config.yaml
n_layer: 26
d_model: 192
n_head: 4
n_kv_head: 4
head_dim: 64
d_mlp: 768
vocab_size: 2048
activation: "gelu"
norm: "layernorm"
norm_place: "pre"
norm_eps: 1e-06
positions: "learned"
qk_norm: false
attn_scale: 0.125
bias: "none"
tie_embeddings: true
parallel_block: true
init: "normal"
init_std_qkv: 0.0361
init_std_o: 0.00501
init_std_up: 0.0361
init_std_down: 0.00501
optimizer: "adam_variant"
lr: 0.00147
beta1: 0.95
beta2: 0.98
weight_decay: 0.064
lr_head: 0.00696
grad_clip: 0.5
warmup_steps: 422
schedule: "cos"
final_lr_fraction: 0.0
batch_tokens: 65536
seq_len: 256
doc_mask: true
z_loss: 0.0001
train_tokens: 552400000
steps: 8429
dataset: "wikipedia_en"
MLP neurons of a small language model. Each row is named by its layer, matrix (up: input weights) and neuron, and shows model dimensions 96-191. Each number is 50 + 15 x the weight over its row's rms, rounded and kept within 0 to 99.
After each neuron's rows, "fires on" lists the tokens most often at its 100 highest values on Wikipedia text that the model never trained on.

L7.up309:20 57 53 68 54 38 28 55 52 30 29 57 60 69 72 72 26 54 48 54 28 23 59 50 56 37 36 55 58 69 62 57 48 56 42 39 22 37 47 78 39 31 35 48 54 56 68 41 48 44 59 43 59 22 69 72 49 56 68 68 59 48 57 27 53 57 51 54 37 29 53 36 49 58 75 33 39 32 43 53 16 29 64 67 51 37 79 59 60 50 85 19 46 56 72 65
fires on: "en", "ed", "ic", "on", "er", "ing"

L11.up740:62 62 54 58 42 54 30 29 67 45 47 42 79 59 47 27 43 60 57 07 73 73 50 54 23 55 43 26 85 50 56 29 69 51 39 57 60 45 47 49 50 28 43 59 49 50 57 59 47 48 68 42 37 54 66 60 52 51 27 47 23 45 50 41 32 52 48 51 75 71 45 57 64 70 39 55 76 60 65 78 29 53 62 41 67 58 53 28 37 40 79 26 45 68 56 65
fires on: "ic", "ill", "ural", "r", "un", "ical"

L7.up33:72 28 40 72 40 48 40 61 62 50 55 74 23 46 59 31 61 33 41 74 50 58 49 57 36 43 58 47 43 61 63 55 34 36 46 35 36 27 62 41 51 42 13 32 43 69 64 66 22 32 62 40 41 38 36 48 70 72 50 52 47 41 73 52 51 64 63 62 66 46 42 56 44 36 48 64 54 43 78 47 41 38 68 49 45 57 51 83 65 26 88 64 36 47 47 53
fires on: "'s", "w", "s", "ers", "'"

L18.up632:56 58 31 57 80 42 46 24 38 52 42 45 52 36 48 07 64 38 32 40 37 48 64 66 75 51 19 61 55 42 56 33 54 48 62 63 59 50 46 71 39 46 36 45 43 51 53 55 59 33 46 32 48 36 21 25 71 72 63 62 63 38 64 46 25 41 39 75 34 69 84 57 48 11 50 52 41 17 48 60 37 45 59 63 31 61 32 69 33 68 52 54 34 48 48 55
fires on: ",", " |", " |\n", "\",", "\n"

L9.up226:65 53 70 46 50 37 35 59 52 87 54 79 63 73 81 36 51 62 37 41 37 40 55 35 48 73 57 64 70 59 41 51 59 71 48 58 52 66 59 57 72 27 59 41 57 52 43 39 32 35 38 48 32 79 43 40 62 75 40 62 62 46 63 46 39 43 50 76 35 62 43 27 35 67 50 50 39 40 29 53 65 28 51 59 32 59 43 59 46 65 20 33 46 63 46 53
fires on: "c", " Austral", " ad", "ian", "ti"

L6.up82:42 42 61 34 43 53 44 92 36 81 37 62 55 35 53 58 72 32 46 39 41 36 42 55 47 55 44 44 37 54 48 48 26 45 64 44 33 56 32 59 57 58 21 32 55 56 44 41 34 35 63 23 47 57 19 58 56 70 71 50 61 55 66 47 32 34 57 53 49 46 48 55 66 58 63 57 39 37 62 54 45 60 48 33 36 69 96 47 50 20 64 41 49 82 43 48
fires on: "te", "s", "ing", " in", "ation", " of"

L9.up399:59 65 45 78 51 62 40 45 33 53 60 76 66 64 22 53 43 60 49 25 62 46 48 52 36 77 61 37 41 74 31 33 48 51 47 46 59 59 36 68 38 56 59 92 59 52 60 58 72 43 32 52 45 46 51 28 72 93 48 41 54 57 59 42 44 38 40 63 44 44 53 33 53 52 49 51 80 47 50 41 60 45 50 34 56 76 53 52 46 52 41 38 50 42 65 51
fires on: "it", ".", "ul", "ight", "unn", "ult"

L15.up90:36 77 54 65 28 51 47 57 25 62 59 55 72 84 46 38 16 71 48 35 37 77 56 47 45 82 40 59 46 48 61 46 44 63 40 72 83 38 28 63 66 28 54 59 30 59 70 45 18 36 67 46 34 75 33 55 40 66 81 26 54 45 36 46 46 70 48 81 65 47 52 36 67 50 43 22 47 60 42 52 45 31 63 37 48 33 45 50 75 47 30 58 48 70 69 48
fires on: "ian", "ious", " An", "I", "an", "'"

L2.up573:73 47 54 34 46 50 38 29 54 56 25 78 74 41 70 39 42 40 20 28 33 42 59 21 39 47 48 65 59 60 68 44 50 59 64 54 62 50 53 46 59 35 62 66 54 37 52 34 44 53 49 49 42 67 65 65 48 72 54 58 52 13 55 71 58 32 54 69 14 57 65 33 87 40 65 51 40 44 50 61 56 54 43 75 53 67 57 56 70 26 50 60 36 70 49 43
fires on: "-", "an", "ian"

L8.up449:27 39 63 68 72 63 46 71 44 51 53 28 51 57 36 77 66 55 23 33 54 43 53 57 40 58 47 54 59 83 51 38 74 49 34 65 38 57 37 83 56 62 60 67 61 69 69 49 56 38 31 54 49 64 37 33 53 84 43 34 17 45 55 37 51 55 52 43 74 29 17 57 37 36 66 50 56 47 71 58 57 48 52 25 50 80 62 67 47 81 38 44 45 51 59 23
fires on: "ul", "ov", "it", "ug", "ur"

L8.up379:75 61 61 50 49 58 24 93 45 32 34 48 67 74 45 50 28 65 23 24 65 67 53 74 41 38 57 54 61 75 41 30 43 55 67 44 55 69 19 77 61 42 54 43 34 71 38 53 39 35 74 33 71 62 55 29 54 67 57 56 38 57 56 42 57 36 41 68 58 52 61 41 54 62 41 43 50 31 45 42 41 51 53 49 28 43 57 43 58 61 71 45 37 51 74 47
fires on: "ip", " ob", " an", "ater", " dec"

L3.up170:33 68 63 55 71 52 56 54 27 67 47 90 91 38 53 40 50 62 38 54 42 63 59 67 48 58 60 51 35 42 66 39 37 40 52 61 43 46 43 41 33 60 44 45 39 61 51 56 70 50 56 35 59 44 58 50 44 50 63 25 74 31 64 43 19 55 53 74 49 44 73 38 50 29 46 66 38 59 47 65 82 61 57 29 14 26 53 47 43 43 42 49 45 37 64 65
fires on: " Christ", " Is", " Ed", " Jos", " At", " George"

L6.up99:92 74 33 55 47 36 49 52 56 72 57 82 46 54 59 37 34 40 32 40 44 78 49 32 58 53 64 20 51 62 51 43 66 79 72 49 55 42 35 50 43 17 28 57 55 46 60 51 26 34 39 34 67 72 32 34 41 71 91 55 45 39 47 61 50 49 48 31 29 36 49 23 83 66 24 55 61 55 34 46 48 49 58 54 51 78 38 40 41 40 45 57 33 70 67 46
fires on: "an", ".", " L", "ian", "á"

L3.up62:60 69 65 78 47 42 50 91 39 65 24 29 63 68 30 63 65 51 59 38 44 74 47 55 45 43 57 40 47 46 53 14 41 51 41 37 49 70 30 81 36 41 39 32 47 57 58 39 51 40 68 25 60 49 35 03 72 51 62 45 68 33 56 71 32 30 68 74 68 50 80 24 41 64 61 89 44 45 37 43 68 40 61 53 40 47 40 49 70 60 60 17 50 48 45 53
fires on: " ob", " dec", " until", " at", " during", " Dec"

L14.up741:55 55 44 49 43 57 35 49 56 57 26 60 81 61 53 55 26 43 74 22 43 75 44 26 39 33 53 44 73 65 44 45 59 12 45 66 64 31 60 68 70 19 10 39 47 62 75 58 45 45 66 50 50 71 57 54 58 61 76 59 44 52 34 42 61 44 84 84 64 65 65 48 53 39 20 50 49 42 40 63 42 64 57 49 68 52 48 55 34 40 74 50 44 58 80 70
fires on: "us", "r", "ic", "rom", " Gr", " of"

L18.up639:41 88 46 61 59 40 37 26 10 36 57 56 68 35 41 36 38 79 39 49 43 43 45 28 46 23 32 47 40 50 38 42 59 41 28 78 50 76 38 41 46 50 42 31 42 63 57 67 67 47 49 52 31 49 51 53 45 70 42 65 48 40 54 35 59 40 32 64 45 64 36 52 66 64 77 70 60 34 53 64 73 62 41 53 45 28 64 40 43 38 55 47 41 52 52 52
fires on: "′", " or", " Bar", "outh", " and", "est"

L8.up138:39 73 54 66 53 42 34 12 46 34 40 61 74 53 56 36 45 45 45 34 65 41 37 50 42 33 48 42 49 49 38 69 42 51 51 33 30 25 40 56 54 53 36 64 58 31 80 53 42 46 43 38 49 52 60 67 64 57 51 52 55 57 49 48 54 39 40 64 34 50 45 38 50 62 51 27 40 49 66 69 22 45 65 69 56 24 35 70 56 69 73 00 41 59 60 55
fires on: "ing", "ed", "als", "b", "te"

L8.up8:59 60 27 49 42 24 45 77 40 48 21 51 35 50 59 74 57 58 71 49 40 67 60 33 49 41 52 35 44 61 33 41 57 68 36 71 25 52 49 59 63 47 32 50 63 64 30 49 53 34 50 17 65 70 49 45 60 40 79 58 40 41 59 35 27 24 58 59 54 45 33 64 79 66 50 57 28 55 68 43 46 33 51 58 48 54 78 48 33 41 73 66 42 69 43 34
fires on: " of", " in", " to", "ing", ":", " for"

L14.up648:77 71 32 64 28 58 64 40 36 58 62 30 49 48 51 63 45 56 76 65 49 60 46 57 63 59 65 62 38 57 53 47 26 32 51 44 85 59 53 16 49 56 40 55 45 56 59 52 58 53 54 47 50 54 45 67 67 75 74 58 59 52 38 49 65 62 28 44 52 46 16 21 60 32 46 74 70 46 55 57 32 39 67 59 19 60 32 76 57 57 67 56 35 40 73 28
fires on: " al", "an", "it", "ar", " no", "u"

L7.up437:45 49 69 42 57 71 45 66 36 40 74 23 45 71 34 20 52 62 41 15 35 59 34 51 75 31 32 49 72 50 38 41 55 58 59 55 47 36 23 82 51 50 28 50 54 25 69 53 54 47 54 32 56 78 65 64 46 62 32 51 50 46 57 76 53 54 45 20 55 73 51 58 52 31 48 50 49 29 31 55 52 65 63 73 41 90 40 63 45 30 57 60 46 46 64 60
fires on: "er", "z", " G", "it", "s"

L14.up381:58 76 58 64 38 64 53 80 66 74 60 42 79 56 62 59 65 63 49 70 42 63 37 50 38 72 32 60 53 39 52 29 64 25 21 56 61 41 29 55 75 57 42 66 47 34 33 55 43 37 44 33 54 76 50 51 56 52 80 71 42 49 57 45 59 61 33 37 51 66 30 40 52 40 39 54 57 47 43 49 52 47 66 65 54 49 43 75 72 65 67 75 33 35 71 43
fires on: "as", "al", " that", "u", "it", "ac"

L11.up87:75 49 40 44 42 66 49 74 59 49 26 59 45 43 50 55 55 68 43 40 36 56 43 21 15 34 31 51 49 63 76 32 39 41 47 83 58 61 43 54 70 15 39 49 70 67 32 41 49 45 51 43 32 68 36 81 38 53 58 59 32 38 29 50 46 46 52 47 15 57 59 48 65 48 59 96 75 58 55 74 30 47 64 46 33 83 49 71 72 36 36 51 38 41 30 71
fires on: "n", "ter", "in", "an", "un", "han"

L9.up266:40 67 31 59 55 78 31 48 69 70 60 12 61 48 69 65 57 37 59 32 39 62 18 48 65 13 27 48 70 50 45 49 31 38 59 63 50 42 48 44 58 65 33 57 38 43 38 64 51 38 52 55 50 34 72 83 43 68 48 54 42 39 46 76 50 39 62 42 33 71 63 25 50 44 67 76 53 36 38 71 31 45 64 56 33 70 49 90 46 43 50 42 50 31 71 63
fires on: "it", "ch", "h", "z", "ad", "le"

L14.up21:45 58 45 70 68 67 37 26 29 52 37 39 77 61 43 24 34 57 41 47 34 64 48 67 53 32 47 40 55 46 34 43 62 40 57 64 49 69 82 61 45 63 52 51 52 61 67 50 77 37 09 49 60 42 50 47 59 45 59 49 17 47 83 19 53 40 69 70 34 79 50 61 59 20 53 53 47 44 46 43 16 58 53 49 47 59 46 68 28 60 60 69 42 51 55 58
fires on: ",", ";", "-", " |"

L2.up580:68 66 57 27 49 31 46 58 40 61 37 38 89 68 69 36 51 34 81 24 57 87 51 40 46 43 64 46 29 68 41 46 29 58 48 49 38 46 64 34 52 42 36 74 57 42 38 52 63 51 70 31 55 50 47 65 37 46 58 43 63 30 49 80 22 33 41 50 70 59 62 61 70 51 55 33 55 63 67 65 47 54 45 65 54 40 61 37 39 56 36 21 47 40 68 62
fires on: "ical", "oth", "ious", " old", "-A", "-b"

L14.up385:96 66 38 64 44 48 50 68 69 47 51 59 42 41 62 38 54 51 71 66 44 62 48 36 27 77 40 53 48 39 68 52 33 31 67 39 31 42 72 53 43 34 39 56 38 29 59 35 50 25 53 49 53 71 28 39 52 61 29 76 54 53 68 46 44 37 40 66 35 81 62 35 53 40 41 44 37 19 72 52 33 42 50 34 58 71 57 53 41 37 44 51 45 39 61 65
fires on: " Sh", "sh", "'", "h", "'s"

L11.up286:34 52 50 37 52 57 73 57 34 72 24 51 42 40 40 49 51 63 28 42 56 77 50 29 33 46 40 43 54 52 21 21 15 55 50 35 28 64 45 64 42 24 28 56 48 79 61 46 49 35 24 20 48 49 38 43 76 31 58 57 42 53 70 33 28 51 50 61 42 25 53 65 68 81 38 48 58 38 68 43 32 59 72 36 58 43 66 37 38 50 77 45 42 58 44 36
fires on: "ical", "ation", " of", "ing", "ory", "ic"

L15.up362:32 75 39 42 39 70 61 38 43 52 63 15 43 36 42 28 69 76 75 49 57 80 54 49 50 28 49 55 46 71 36 34 76 45 47 46 66 55 68 43 40 39 62 83 38 62 69 41 61 27 66 62 27 45 44 57 54 58 85 62 43 59 68 58 32 42 46 48 42 48 37 33 75 46 35 82 71 52 83 60 26 59 46 22 40 50 61 67 37 45 40 45 43 42 54 49
fires on: "ast", "ar", " north", "av", "b", "it"